Weights of a small GPT-style language model, trained from scratch on English Wikipedia.
Size: 21 layers, 4 heads of 64.
Architecture: biases, tied embeddings.
Training: a variant of Muon for these matrices, 220M tokens.
MLP neurons of a small language model. Each row is named by its layer, matrix (up: input weights) and neuron, and shows model dimensions 80-175. Each number is 128 + 32 x the weight over its row's rms, rounded and kept within 0 to 255. Numbers have three digits each.
After each neuron's rows, "fires on" lists the tokens most often at its 100 highest values on Wikipedia text that the model never trained on.

L13.up160:141086108121097089100125163116100124096148126110113078192120002056110149138168139071103098126101146084079122139146087149074156103161118128125125138161127166155107095150129098130097154125192104158121059123079153113084170108143079188137151131119179129138104129112174140166169137187138112152
fires on: " a", " to", "at", "ly", " and", " in"

L14.up417:161134100069072109081123153094132169129123094106148152126096075088123182087118118154136138143155176067161182100155168059104090158081183089150110138100122136112138130130138122121109159182095149128113135141159117155188125154104143151145113146108173065148133150078110044184177095166197163149
fires on: "qu", "cl", "av", "im", "r", "ic"

L14.up60:174168091104123079143133096090180169140174144171106106124131058063096123128144090162097117155109062157146134099165140096098098107130082172085149077112104119157124163113166111187153103076100151062103057125170193155127120124115137181136134113082115174085071158180165116111134164150120094103
fires on: "-", " A", " P"

L7.up392:151146147106127154106106072092131150135147093100093144146153085130135131141148166111174137121154128074142101120143099171125082175090116112100092146106111232115130168149133094067169150113129159082138103098095055195151193135146090171129130112143234083145103157109109189156177185124146126051
fires on: "t", " to", " w", "c", "m", "w"

L7.up449:128180173112120087118128046126101089192132132117128106149123121179096170086127105157124111125094108114113100154093149153124117131111143105147108152192073157155122119150175130104155151204114167136109134187165099147182120117126137104131168103151171122183124093177151179147143141169166164128
fires on: "h", "it", "ing", "w", "l"

L12.up494:173163148112157137121104062087150141177117108133093079123164132145129114089134121131180100090135107114092134136235138202132153155118122156146110158120111127122149100156134072084131219104173161128122133068091112122108167191115089136135139081137179161193085129095158132088134148125173161173
fires on: "t", "ac", "p", "c", "et"

L9.up15:193162104084111117145106119090114101167094141105112087135112128111141187074136056147108087147140165097185120121083135075051144123095155110084129109144118152100087153130152178159087172117073126089110185155094143081146096081118163211123197093110135098130152160134206099177134120095136171090
fires on: " |"

L17.up512:135129093138123161156131040088121083110118074159155138121090166160130143060107071084082162128144067107130099120151146135081125157130093137151080165146081153143047139124142105156090126088127131137102159103089147122090151152106130107136180092127125135133115170204130150131094157127123092147
fires on: " w", "und", "ord", "ent", "em", "b"

L16.up108:129050142132113091179113099136184113086163119174183093113106156134145133075149125128133107184115169120174151093102159126126132155170153148104111174103092126171114117068168158134147167134147129178129138116139086148054158100156122052157094133158189059139105154146196108149145163149119143117
fires on: "p", "c", "ep", "res", "ec", "R"

L10.up509:132158141155116109209172096077138163137127110140193162148107128131090171179116137127108130140137168122166083115130156143071076125146172159101101145130054153180099087100175187085182143117085092135097155094170137114087120120155099182166100113176169091160112112153190172119131122174113127095
fires on: "p", "ug", "ay", "ep", "ot", "ec"

L6.up414:093143095143164171113147128086151166114135140134169154166156136137108143194178139141074044145133155165131117166089118093126144163144140137114088111133171120140179102150106068117112096120132132109189093152114201112130095162157159078112163102125140142099123174196142087147053155137150097118
fires on: "ast", "i", "am", "ab", "r"

L10.up451:114115143126129118154116059082088094157126098127148143169103160166110163138131118102137181113171103094176142140140135091095147135108118131135146102133129137135094081193072119091115188080186129108110160092094099150117147090073112094103103096118151100113074130132150147143150162113058136165
fires on: "ec", "ent", "oc", "c", "ord"

L3.up379:140113133101172144146126128126124111119124166155087073175163166157109161119125101140159106134152118114102086143088143102115118126114099092149090122120174126112190085118131115145067098081166128133150064135136098168135116071105093062146113088160120125104155211144153128124124167111146132135
fires on: "r", "t", "e", "el"

L16.up498:124139179173109134165090140134130149148167149111122117139151035116136096108094139102078170161100126129178192153108115099119165171111073099149046172182156107134158124128098133151072121084153113163113126154127133091155093140097133145115122101112162149130151110127206114133179070144195106122
fires on: "an", "it", "ar", "p", "al", "at"

L5.up653:131107129126052145162075148140136186164123131117120127098145133137163098113114085132108105181122137116160131111108162126127085152147138140133182117087165143155122091135099132093114070107156157159118144094140135115145177122139113100114179135145157103119139111118136102078123142132152155119
fires on: "ic", "l", "c", "r"

L17.up270:180101138134143080162159079136135111125167097135105050116099135101175108168128082116120110072128158117153084166169157127155127157156111098113100189115121129102134134150164096182113148159114141153133165156155115130123119105163174174136083147080107163149093135110156121133127063177123153091
fires on: " N", "ell", "l", "al", " P", " K"

L6.up570:163154136147151119119131138180101139140080151186113114111105134102109123145128044136094129115119133094147130108118173129161128114095112141137125088134175182129172155110074119134071097129137103200141136124130103135162166096154210066140101178076185138175106106107092152132099144143084075131
fires on: "d", "ip", "r", "u"

L12.up199:116134136175138133124091053164109141153120136131161069164116098088132109093119148060130073103176073053142145174164192162109119059100144107101085151122162174077157136107190100132141208123143096082095115155136150101168126146076138124091129137205126147101135145104166165176099115172107094121
fires on: "v", "ch", "f", "l", "c", "el"

L17.up375:074147133074093119107164094114150080069144097093140144113110144117096139117142165144157147163140098097097140113051149138123069113143143132152180058149078126071104115102164108130120089128141084104106087114084163129158105159134129078089136141152149104204097092103129169125121157113093195139
fires on: " th", " Th", " O", " The", "h", " the"

L17.up497:134154082131179131110106176109130118100135140150137162130197204167118097126151157194100146082148118146107123107109171142069142108187089099171113178133132111147113117167166106127060132123112107155128163142146166122155148143152169160142093139070113080107127182105151150136126150117153135080
fires on: ",", ";", "ed", " St", "ut"

L10.up669:178126136069090074154133116179178156135112119158139109163105086060163144152111103135142053117113164112109163163125146071151139153209140127148186129111070134113152099165122139125117159104107099091072126094151108170131092082120157141149135209195211138132121129076082041175116134136200077135
fires on: "im", "ic", "u", "us", "in", "um"

L14.up300:114137153111145139143160120134141141184135078114116111163160042109110122097102166150116072109115151047139144186119130087137098082127109139090124124110112144148141117139115125099137193101172101135156099109126115117116100103106177150127156130101203130183106112116145137118199141129153143134
fires on: " with", "at", "us"

L14.up418:120188104099094101140129123132130135118160107130076088181171130116088101120095136149153117105108086110078135143099098151087163132149106067148071106164156083167189095193162153161086118159177146087160120119123109162129161060190120201140134084133102107126173150186118106129086232108106091096
fires on: " D", " M", " A", " m", " d", "e"

L10.up26:118114118078125144105112131122128095078155120135190075123087137151142113108124160196052099168127136106085181142152099155112142113139066107153079159116172151126094158168115108166114136180159082149169123143148176177161133136157143130122157122114096049082126146061155128132121214142156093130
fires on: ",", ";", "w"

L13.up319:090143129113084124127115080143156126143127167106131096119185124138125144118072137159138186115155074149130139181048178154066155129135143138151135144139100162147109119151196088134166097135117024151105126151134137169152108171109149102167128111095148145163107096166110146168125117145112130143
fires on: " the", " first", "ou", " th", "ast", "y"

L16.up508:167150189150121125113129136121118144105157099172122116076148185141115106131098134092139097145071142166084205112146082105087148164141080131056167118131148179131095066109086117128091115068106150157102155111130062158123141115139157091169135115088108130140113150115124121112092149164161120158
fires on: "20", " ", " ("

L6.up9:142082092104168099180050117106096150082126139116091139124079181132159147128121129091130094106084069101142140111102101117095104090150137110143154110162088109146126135120040163125140147122127127075167112131164101113113120107170137105086156072116139181143148138142099139112168124159149103131
fires on: "\"", "ap", "r", "ro", "p", "as"

L6.up274:124100137100142168101135088103113119126130135108155155105143141125153113198199076084061148140149045156099199127160084147094179114149151181197091073138108128093185135100159170114120131093131110123163127105152096082157077081103142136104142153096122124156181158107122202182109113163160164174
fires on: "an", "e", "h", "ep", "se", "s"

L5.up733:098221173162111110103145118112132097172082127200131118043107153123101118142133101172150181110140125103086126135123155110146145077139118134103118136144109144119109110146085100128136118121173201133170061136097116150101149109197128162128179157139173101160186107086113102110139168099109152162
fires on: "t", "a", "z", "ult", "m", "d"

L14.up163:129116140107097131115124085041170129128069173103096166133175181122114141118129102080084113175115123110066077142125103119148092122151098169126072112154189049125178115171164178142121109086070132108165145165164208140176129111150108186158103197166176156122126144082130138139088151162135102136
fires on: "amp", "al", "ic", " C", "or"

L9.up90:180067141091141144073134103119118140088105095131095070087086103120095169165142122104060072133072149132104147155149184106130140043114169137134099126179152130069131175139074141119120119088141157138127134139145114110130143132156099057066133199105174192147150084210109138089119163125121161137
fires on: "ed", "ack", "y", "en", "ue", "f"

L3.up133:051165152108070156156110165122132115071098147140121064101132174107122109108142149148107152108174089129117125158111133108145119172171142156129108094150100035162178142184000160121128126104135133116128103113101113153098135119147134102164171144113172130127076202126107078105116104150104102197
fires on: "y", "a", "m", "w", "u"

L13.up487:074088130158089137141164118145172171146140115115153059143132119135087174101076178138073184093131136084135123096137183152170112078168170148117144082097093121142176058101153084080165131125172109109143129121119125149114092143097122138090161119165183214161106106040146153109075137127128131132
fires on: " in", " with", "in", "l", "ell", "if"

L6.up576:130152152136140129115084116103120109116158141205139108091094151122168129159154172122099116127116107104141136139140158119129147138113102187129152166124086126139211097206054114165145088180180116125110139138011147141118078100125106157179212083098168114071162175115154127078118091172120113123
fires on: "er", "s", "w", "r", "d", "y"

L9.up700:114083167114099130211150140138178120108164104171143135080103142152130121133112092066124137118133160171124132083105132154144090171068142158075104164127096119096121100070123153101120155188204110172128138211148090139069167058128135127118125128216148140134088140066140147127093107111199133093
fires on: " in", "N", "n", "ec", "oc", "c"

L6.up586:102140098074134078176117128153124145158122114060094092153104088067128158123175150153109096215127115089162111089175120118144156126188175073068142159157123106128052082156160153115056118083101185163127142099090131129140106072153140112157121084161147107064118103143125133138152155105094096163
fires on: "on", " as", "al", "ic", "am", "s"

L5.up365:148121098098059088146093087119067165138152127124105139159140116142135140052127111085142082143116106137151194132195048140091143110165126064104099136113150102121118162076099152122151111117122105106116078056137126139096155136146102209138061131177103128153112155147176182130137103103166147036
fires on: "a", "ro", "e"

L4.up626:105189140144141133124140124153139115101147098143136082191110135148185141180120127169084130091057140085113108108144068115132166140092115130155161113102115154086087120097105083138075057154196142173088121141046152154151114136152139112139125092118159125110068144134125061132132171134142128095
fires on: "k", "y", "b", "z", "ter"

L7.up659:163210110100124182112150148169157120147180091107090117185186082111153119130137092142116102104113178106137111203163122115120128146150119113143180137192121090149117084183093125185097134177133089080126097105093174155102091106090128121122135123121123113149071155156094135150108135117178103072
fires on: "b", "h", "al", "ig", "r"

L16.up366:129130152112159128143137166122138084105142166125137092122108147125123133131171179104114089195133098132102170114098132107121097142088128110109127166147213101123172111131058112073171111087163138150137099133106151186147055168140121075139114108053180128087096184139215197038133161088178185126
fires on: "r", " s", "es", "e", "le", "t"

L14.up183:114138125139161157134090124162172095061240130147137132192126081108140150157095119105118131185101154105156129180110081178105144141094122134169106139112091121083118057157102140147069118131128113109137129129138105107143153098100130141108123138145108091129194078102171117081175125188131082128
fires on: "ran", "is", " Mar", "it", "an", "om"

L10.up299:149206144171179118152099152091149100117121158130148117145067146121160110139151098155137111120117084147116148095095107120106099175156082176089154192145129171099161139143099143101188047134149171166085050133123120162100203105137151175133142152119135142118192112106116127147060111149120110102
fires on: "e", "t", "k", "d", "g"

L6.up429:132138148102107125141102077123159083127131106154116076158134169113145175091093119132069074113124129079149140092125111135126096108118105119068149136113149150142116144121067101097091126160153115166085093211075148121140086122117137092175205166142159110126142146144139126126104140122138109176
fires on: "d", "t", "m", "en", "r"

L4.up284:173214092083174154154066115110131140142135119112136096141128074157185121128101079113161077148152131095144100167114112137133086103137144134144148138147118133087125154185121156086126155142124119080091079166093145120177097097091144098124129123166137107105108180163155143131131161129115109120
fires on: "r", "is", "v", "ard", "f", "b"

L9.up388:103135173061116128136116183078076032106155141120108095146146160146138116162096089117049151138108128121111198118152152155128124118117120139134118092153095121136123111089106133240116168142135115095138150174128061151099130151180125107081117139177104130089117072131181188073140138112210192128
fires on: ",", "ed", "et", "it"

L17.up594:188119079116082182124129128069145140115185042144116147127189081092170100154123079151061079138119127124110149142143156094178134060129134162081116005128162173133138150161124120128107094108107143104119190153142131184158128064117135151138100088069191152110071125179122118139143089116119068127
fires on: " M", " m", " A", "M", " ", " re"

L6.up27:133069105139132148101148079129177125122104195142211099160145115091133137113085101104123098168105141135170120086105122114086129157162111160112142087097145133073113082064144167120175083144116093097161137099157128062137150098162073137134119042092160126117129170158141161088075124145135138122
fires on: " or", "ro", "th", " to", "r", "2"

L5.up479:131103069164164163108165133128157105136131176139168118098177108128165088098146153091115095130108171165077143091083113111109101149189134080153131140143168189128087068105117079123113119181135097031180137129101138064139156105132142169092145164189138131176119152138143163029129086154075119093
fires on: " o", "e", "ul", ":", "th", " to"

L13.up471:100080070102105138124114116092139089116117089131143106136136155137141037146152126140130145167122043165091184109106128106111103169152133145169134120131074164117089141102125120152104173158123102063112155106138192147102117147077134133179150086203146134084126188148124143123161181136103153160
fires on: "c", " w", "b", "h", "v", "ed"

L6.up329:132122112081153119137115147181162148118115086119124124145120122168110132108160122164067148156160217117131097164154159153113169128066126154104136092162178156114116193097073110143136105145100125141121139114103162128123121126104122090162133181108188095114144116105154050137170145114116082158
fires on: "ong", "ow", "ay", "igh", "ing"

L7.up735:165150123170131132112132109126158100176200081115106132169189172173182147124091178132119126151105144187144157097115138096122109136214097192072136107144110126177101136087161157111146097056103146069137123113129083159126152101115170102095126117130071101171139118168126187166061189110157158091
fires on: "ost", " pl", "en", " (", "oc", " s"

L9.up633:134104126124140127188069125103126111063140082097153117093148097129171137183151165125093097136155122074138095139092088141121093093112142182135136140163066129124128185134155122131112103132124116080099170115140187154095101158131158105074115144103117053182127091139104164163112158123124098166
fires on: "ing", "h", "ad", "u"

L5.up272:125081144144140143137085077086052117097145170105146126124181131081125108131183116138114124110116171128208121135163130113148166171123101142132127066139149080192148114114123107122077124037172111179178110150100103103091134157144144110108141084122146088074124118143128121179143152153148115120
fires on: "i", "ri", "ig", "e", "u", "r"

L6.up749:143156128112145147150114110114136093115122132084089154134125121147140160113113116140170131098187148062200178129123147155123173147147150095128143165118171169132166143169077156116105186141134139138124135114088104116096146142160092114139159043157107107073131106072165088078144125144127133124
fires on: "ions", "ion", "orn", "en", "old", "g"

L3.up487:098118141100139125161090106209120158084084134130160099124064115085141123150149147132033093055174130129138135118037174150122133054073148157136132181130134119100107128057089156111173123103173132162132160126082118162130149150159143179097107170075170147123101133087127111144144160106140147094
fires on: "s", "d", "l", "he"

L3.up544:092073149080117116169130110184143083070171103102125124196126122107145134135156136120174083150125081080101101126097123066094187151182143086095087188163113162176151215137158157126143153102090059090080092087087128146144129116096156132140101094090133117144123140191081097111142124153193120124
fires on: "en", "ore", "ly", "es", "ic", "ome"

L5.up414:102080121086094150145160143111131125116108093147093125106115150101115104171113061170129111097128175106081111113140094063143133133115142117064136117128090093142111169127175154159131212090126090179146101121122165144102113150133176147114116123120074145044164146115179141099108124141148145136
fires on: "el", "on", "ch", "al", "am", "s"

L3.up739:086172174104079123108140128170106097132109092109153127160082145144160099169118148147087093128151101137119149096089155153121108131049116158160150147120140123126103083141078140089101072157162138157133161128058123100097149076199185104145109087066184160134166104170100173174168144162101094135
fires on: "d", "b", "c"

L3.up674:185114095135100073144133103118190161128102087159133096082124126137172113081103111142137107162145064094186160126131155155159155123073083073137106134169127123131168072114110117115099095139094120147133125152096120149114150112107137156139096151073168174182164171116147077135136152112156160164
fires on: "l", "i", "c", "k", "e"

L7.up367:147085092150128167140062119165139134151091151114085120133172175115169130163140092135103101154122074106204095069127158190127143168152063107125189175131101109181167089143070103165103101123110176119112105081099107160075115172161104109083133128103097146097053150101102156122091185118145166154
fires on: "al", "en", "r", "8", "5", "l"

L5.up87:131144093160149121089184118142101087097118140122155062085120154155187173186093154189144149176133154120097114153063129118160088107135148100123126156146099158148084111171183105151177128077114166157162154121156123151113157141091118138181105103178160125096124079111170099113188115143110153128
fires on: "he", "on", "ar", "ot", "ly", "e"

L9.up269:172075148048178184145115125133127121072076195122143093109094121080184106080133127123092143100113114113129162180181125117094140143141102156179113084094146147151116141108122138111125094121102100122195211138103128119089132098114159101123095058115111092087120104108141130141148141184181107080
fires on: "r", "c", "ri", "ad", "iv", "op"

L14.up47:141112089201122065197111085158109081137126162120162064156116171137190155054092115136105131144105147096163142133149141144103145112132149143124099144132207172112150100082158141130072119148140061090135045167079184149171162094125147127125130111189115174148070138149160112135112177198081155113
fires on: "e", "l", "el", " ch", "d"

L13.up149:106092112103101148086098108126097102096111171125118157181090067094137135132082134122188106164140190114155069098127139126136174142135123162167103106118145139176115163132115082106144172179125124132111183031141090170139174137167112118133101116149087046118204176118086136140147149118097103125
fires on: "erv", "u", "ou", "om", " T", "ro"

L12.up134:089042126110138154119107062124170096114157095133172111173118183082115112173123112161169143102125144095058161195148125050153175161158137124152121164142129136053143045125098166122142170061136150131130105154139083118141121109111172128148146134149126127163139083117105166159142139175161139169
fires on: "f", "or", "m", "n", "s", "mer"

L6.up663:150106166131111152211151116099191090126172042098111145151104103125170172091077095124098122082153062114103084186099148113124131156067033134124120160120108136138092219178132094131147159108117172201136129118201114146126148133145148117087172161073177168144079143121149173129081066175104167136
fires on: "or", "in", "an", "l", "art", "ell"

L9.up161:148143092101178113169131205178183086139095104137113101127187153135127112125133168084129172193145125131126153090146109105164147141118120119102146116177129144150112108064079150150121138135100152097148099116067065167145117168127141166141138046189103141121060124136132111124085147119143093156
fires on: " to", "ing", "ed", "st", "t", "er"

L16.up416:180186154087126140115199135085121145139109128066123105124077139146130125117146087121061098123115161202150151138116110131065155109098084114144130137112148118144113195115152098181080159098180203104097175203073087129137073120166110079074142121129127148144114135107156118152108146102119142115
fires on: " |", "A"

L16.up207:117188186142202144183095113069142118152114089146091141121175156095191100091146102122129139121133113121126070101134154139113065138160129146093114106118127177135059115151093082168125157131124129126126171136106120084166142136138148106163085122154080093148147146178088138140137111153123099122
fires on: "er", "s", "v", "ud", "id", "g"

L14.up229:094150171113123171142145097093145072053146151131107172149120164084126146133108131140132158146081113118066062135165078137087094142136088143167114151156110109117105206120153053095136189103120131177100094120078141115117146155152148120151121117099163106168120151145152169127098104114113122117
fires on: "r", "as", " w", "b", "n", " L"

L16.up747:166175143119108139140094087094164130095180101132141121123138117161117110144129118110128142127081134137118074134144129090109094115152136066103147083125173100143072096140079091104088122107102085100073125156112139118115130146128126109142125131174170137084175156086157082146165107123116168165
fires on: " |", " on", " W"

L10.up767:163115194150163117105067116145110102121201150132144105144132171117150110084165107082128128131119120154103161191142142086068125115100154102106177133124174160102142140133118094112094149037161099112116174151177180116166108171124199077124118121164123143112128149095129080122135149146090108188
fires on: "f", ".", "ig", " on", "uc", "a"

L9.up82:102130175085128124151133120157175102136143127128089120083117174150135151154122089127130084143144126084125170159152070144072151179132190116115171139116121104108138057147069121146107153116173141155167119134131096199143135193149096103174111164139101116109100143099130121090074118162131140131
fires on: " the", " a", "-", " ", " d", " th"

L4.up108:153140068100154112082168133219122114132111152115155107170126113135159161167141186129157167174102178116148077142186131095117166147118106101088107142109129096170104121119227087139167078108128127098159127095127140105094086097133149102130085123136144153055154133107180160095105131122094127141
fires on: "em", "e", "uc", "om", "al", "on"

L17.up132:060112130104107106172172090115152060125096105112124158178146156158097129171144113074094146175145087107115160139064125100151142119064123117136185147133172098109154104150131139171129120137143170151143149170104122141136099052143171104179114135119166168116134145110134092106118172148169163116
fires on: "is", " c", "her", "er", "ed", "d"

L5.up706:123116114085094119120139166150115137087185119103097114112107105106144141111164140194176174113039136119105110155162104135083125107132146085074134114102071131168121091161165155153127121084134093142161069173169159151128110117141127103166136132145191131099121054191107136066068118121088140156
fires on: "am", "on", "as", "en", "om", "s"

L9.up463:128166146074086101154069114133146188104122139102191119174076048077164188126168140126094079179098061104149163133172142094154148117096133114094160152152143138150149124099126122167111158173178114108085155185134169095124109164092126097134106189158166141134157180129144147077096126159151138107
fires on: "ic", "ear", "uc", "l", "c", "u"

L6.up13:116116185143000143124144078052104105135042148138136123114116132099144093104139083122117104163094060121107062121079181119113169150135147137189156105099111099148105072122137136133146190181080144115149147132171136078171096117116139142124189098140209120125130087114150153107123150112172146139
fires on: "h", "her", "ther", "it", "er"

L6.up678:157089082099117143135117107154109076083109157184061103163186171140133069115081113117161099146123132113072125121130190109118166129149127075126124122124166130173163107106129122127130177076136131071195112127115166130195123108124111071163156133093133175152136115133185148111100151115147188123
fires on: "op", "ow", "el", "o", "t"

L3.up595:109142124120117125168074124135151135108167159103222140138076186144165109112116072127061106117069142163042171194160144092135116129178122126169164103099184125129037157137088088158115152114155143133138102167119129116098087163118165087153157176140144060088067099182151113149169133133186091071
fires on: "ad", "w", ":", "et", "n", "a"

L10.up598:125144085154175163131090116178120107116105130101142078125074133113170132126097166120153164153135111121133107094145154065097137133107096129142140152126106136209145136122147106097171143067085123126136121115118108095140044115109133127119092099127118114115100135149212161125149137153108149137
fires on: "on", "ot", "it", "n", "e", "y"

L13.up122:111155071112131187092133119095093149159105099064133121138106200128063139116135119148076111157118101139106178191168127153120091126134155137111120085154204146141126068139116129207070131107122106118142126150141144112099146155133157054039149185094121103084117130141142113123113087099119122145
fires on: "i", " Y", "er", " y", "ab", "y"

L12.up155:162145153064131112144098104115158111159135099134138150109226170152115092120117111193093123176195064112122135103147119120128060116138141106146165109176118149093116111075138068124160148119117075086177164124132152123150172182118151120153058110130098131136122111131080166143084115160151205173
fires on: " as", " it", "s", "d", "us", "g"

L13.up18:132117114103101079165154136104146149194176104113103155137173091094108124178078126132117114083157162130132094164169063155126088150115099129080169133095117105141155090086108129097090127147231110181170125092133188086148107138167165143146150087103191197169149122157147099120125152092123120120
fires on: "or", "am", "oc", " with", "im", "e"

L12.up534:089085134082100121175129104076108101114087201090095166151130116177165084174109101103092122132143151143100150182123120140126130111118091111126069168125118124169093219107167133101162146159096164187116097116155098134125135109139129145100114100156090163127195129089106155105077159120232149093
fires on: "iv", "ot", "ep", "s", "im"

L7.up306:139128094128085093171113132134129207136121148113182104121119123142123099141139037142138099110097109121186184147135156156059170170100127099145097101105148104129138123132130158118142087196106110106095139047095119162182156096137118105138142135109141153130177149117118158160151152155137135170
fires on: "c", "b", "ic", "v", "i"

L10.up354:145105162131121129090099108088089115108205137090154054137114126169121105110182167105169092157140100142100206127181125175115108132161097141151142173076138143145115115123110100093121148087065051108163223106148198092142085103120182130166151104104149051176145136111156152120170190111166096123
fires on: ",", "t", " (", "u", "v"

L14.up655:091127138096118063105091091117139124114166132134073050110081095096178143109105081101104121181083149123156083078159172131120103166132150107120100150145133114099111134137122107104165202161174172094120142115123089138106177135126147084109125154143080110141192130161151144137151105096197094101
fires on: "ap", "u", "ro", "ust", "ear", "ct"

L14.up497:128107148131124152122140124140139136116147112145096149111145124138034063174153077128085129151106181115060137167087142114106075157122090097118139141154180105109089184181130089105121126123149080010126148099122152101126118142132151080117170137224099119104146188174126134137115143096114162186
fires on: " in", " on", "t", " by", "ed", "ay"

L6.up99:161118101100122060131122160120116143138139080094115158111160105143134139165103126099136057104092152133162075093190130116108184123125130061099139079089151109117114093078131148196138175100184124185146156098178170152129092162101192184164160109074115155079068128119176167120148104143167135083
fires on: "on", "am", "or", "al", "l"

L5.up314:151168148107089123092124081131100145113137107130134096177074162103186155136110099129126142047154121093155141107115147119170173094119112104152104111115135110061121091156119156169098125138142129183121104191083059121147096085127143134076154103141180169176115116186101105173132111133094115096
fires on: "m", "ch", "an", "d", "l"

L12.up154:116106179138171115166096180099175140100127188091109138127162136144121094119134134128138111147113140160112127157080146074137134138206129096107108161161137149106142150124093092161147151111147124077049086053136112118122110092077162114077107174162165106174126148191115135072105075098129101061
fires on: " E", " the", "ly", "a", "es"

L7.up364:174191114147104139092101125201149102135163106087151139108121140125102127142181125112116165129051122120093162133140162148102127175129096173174076098154177152157120158153104158084155104133143124199147176099130125104131122073119104153104147126077129100129168075092116216159160131124172095130
fires on: "an", "ot", "y", "s", "in", "id"

L6.up352:139166119108113098088109085125061114130142114094155082084096072155111131139157193155119111154122138127045154167136153084126111094098138156175163081141142143077157134099150165117176156117124126057183101137053105144156178114158163110097113150127189176208083098158077142182113126123173131133
fires on: "ack", "es", "im", "us", "ay", "y"

L10.up480:118104097114190143153115148080163138103129134142134067180185112115097095124136089142131186168160147141148078094108181136145112110142141129097181071124101179135166148087099102161175122088098145073162058106126156154129145118115114168149065130116137158123051115135072124122073133128079085139
fires on: "ot", "v", "e", "-", "er", "t"

L3.up703:160119115186134138172122083122051102048081153164134145142126107131087143099117134114067116140071138082149148146163082116085189165169061069059185101120148164131100098060077138135104126205166123118163141064138096138127121145116133126183090148149140186154157132137185138137106161113178121125
fires on: "ic", "ed", "e", "it", "ent", "ro"

L12.up151:157105150082157140132097116137136115172150130166149181180081113099119103107159149126129048139123134040115178172128145175093142088123090162168152147122142207181105131154155117133132194150140073086167121156114106073178082112117132128111173174108173130101146167102114110127121113151076064145
fires on: "us", "l", "j", "-", "s"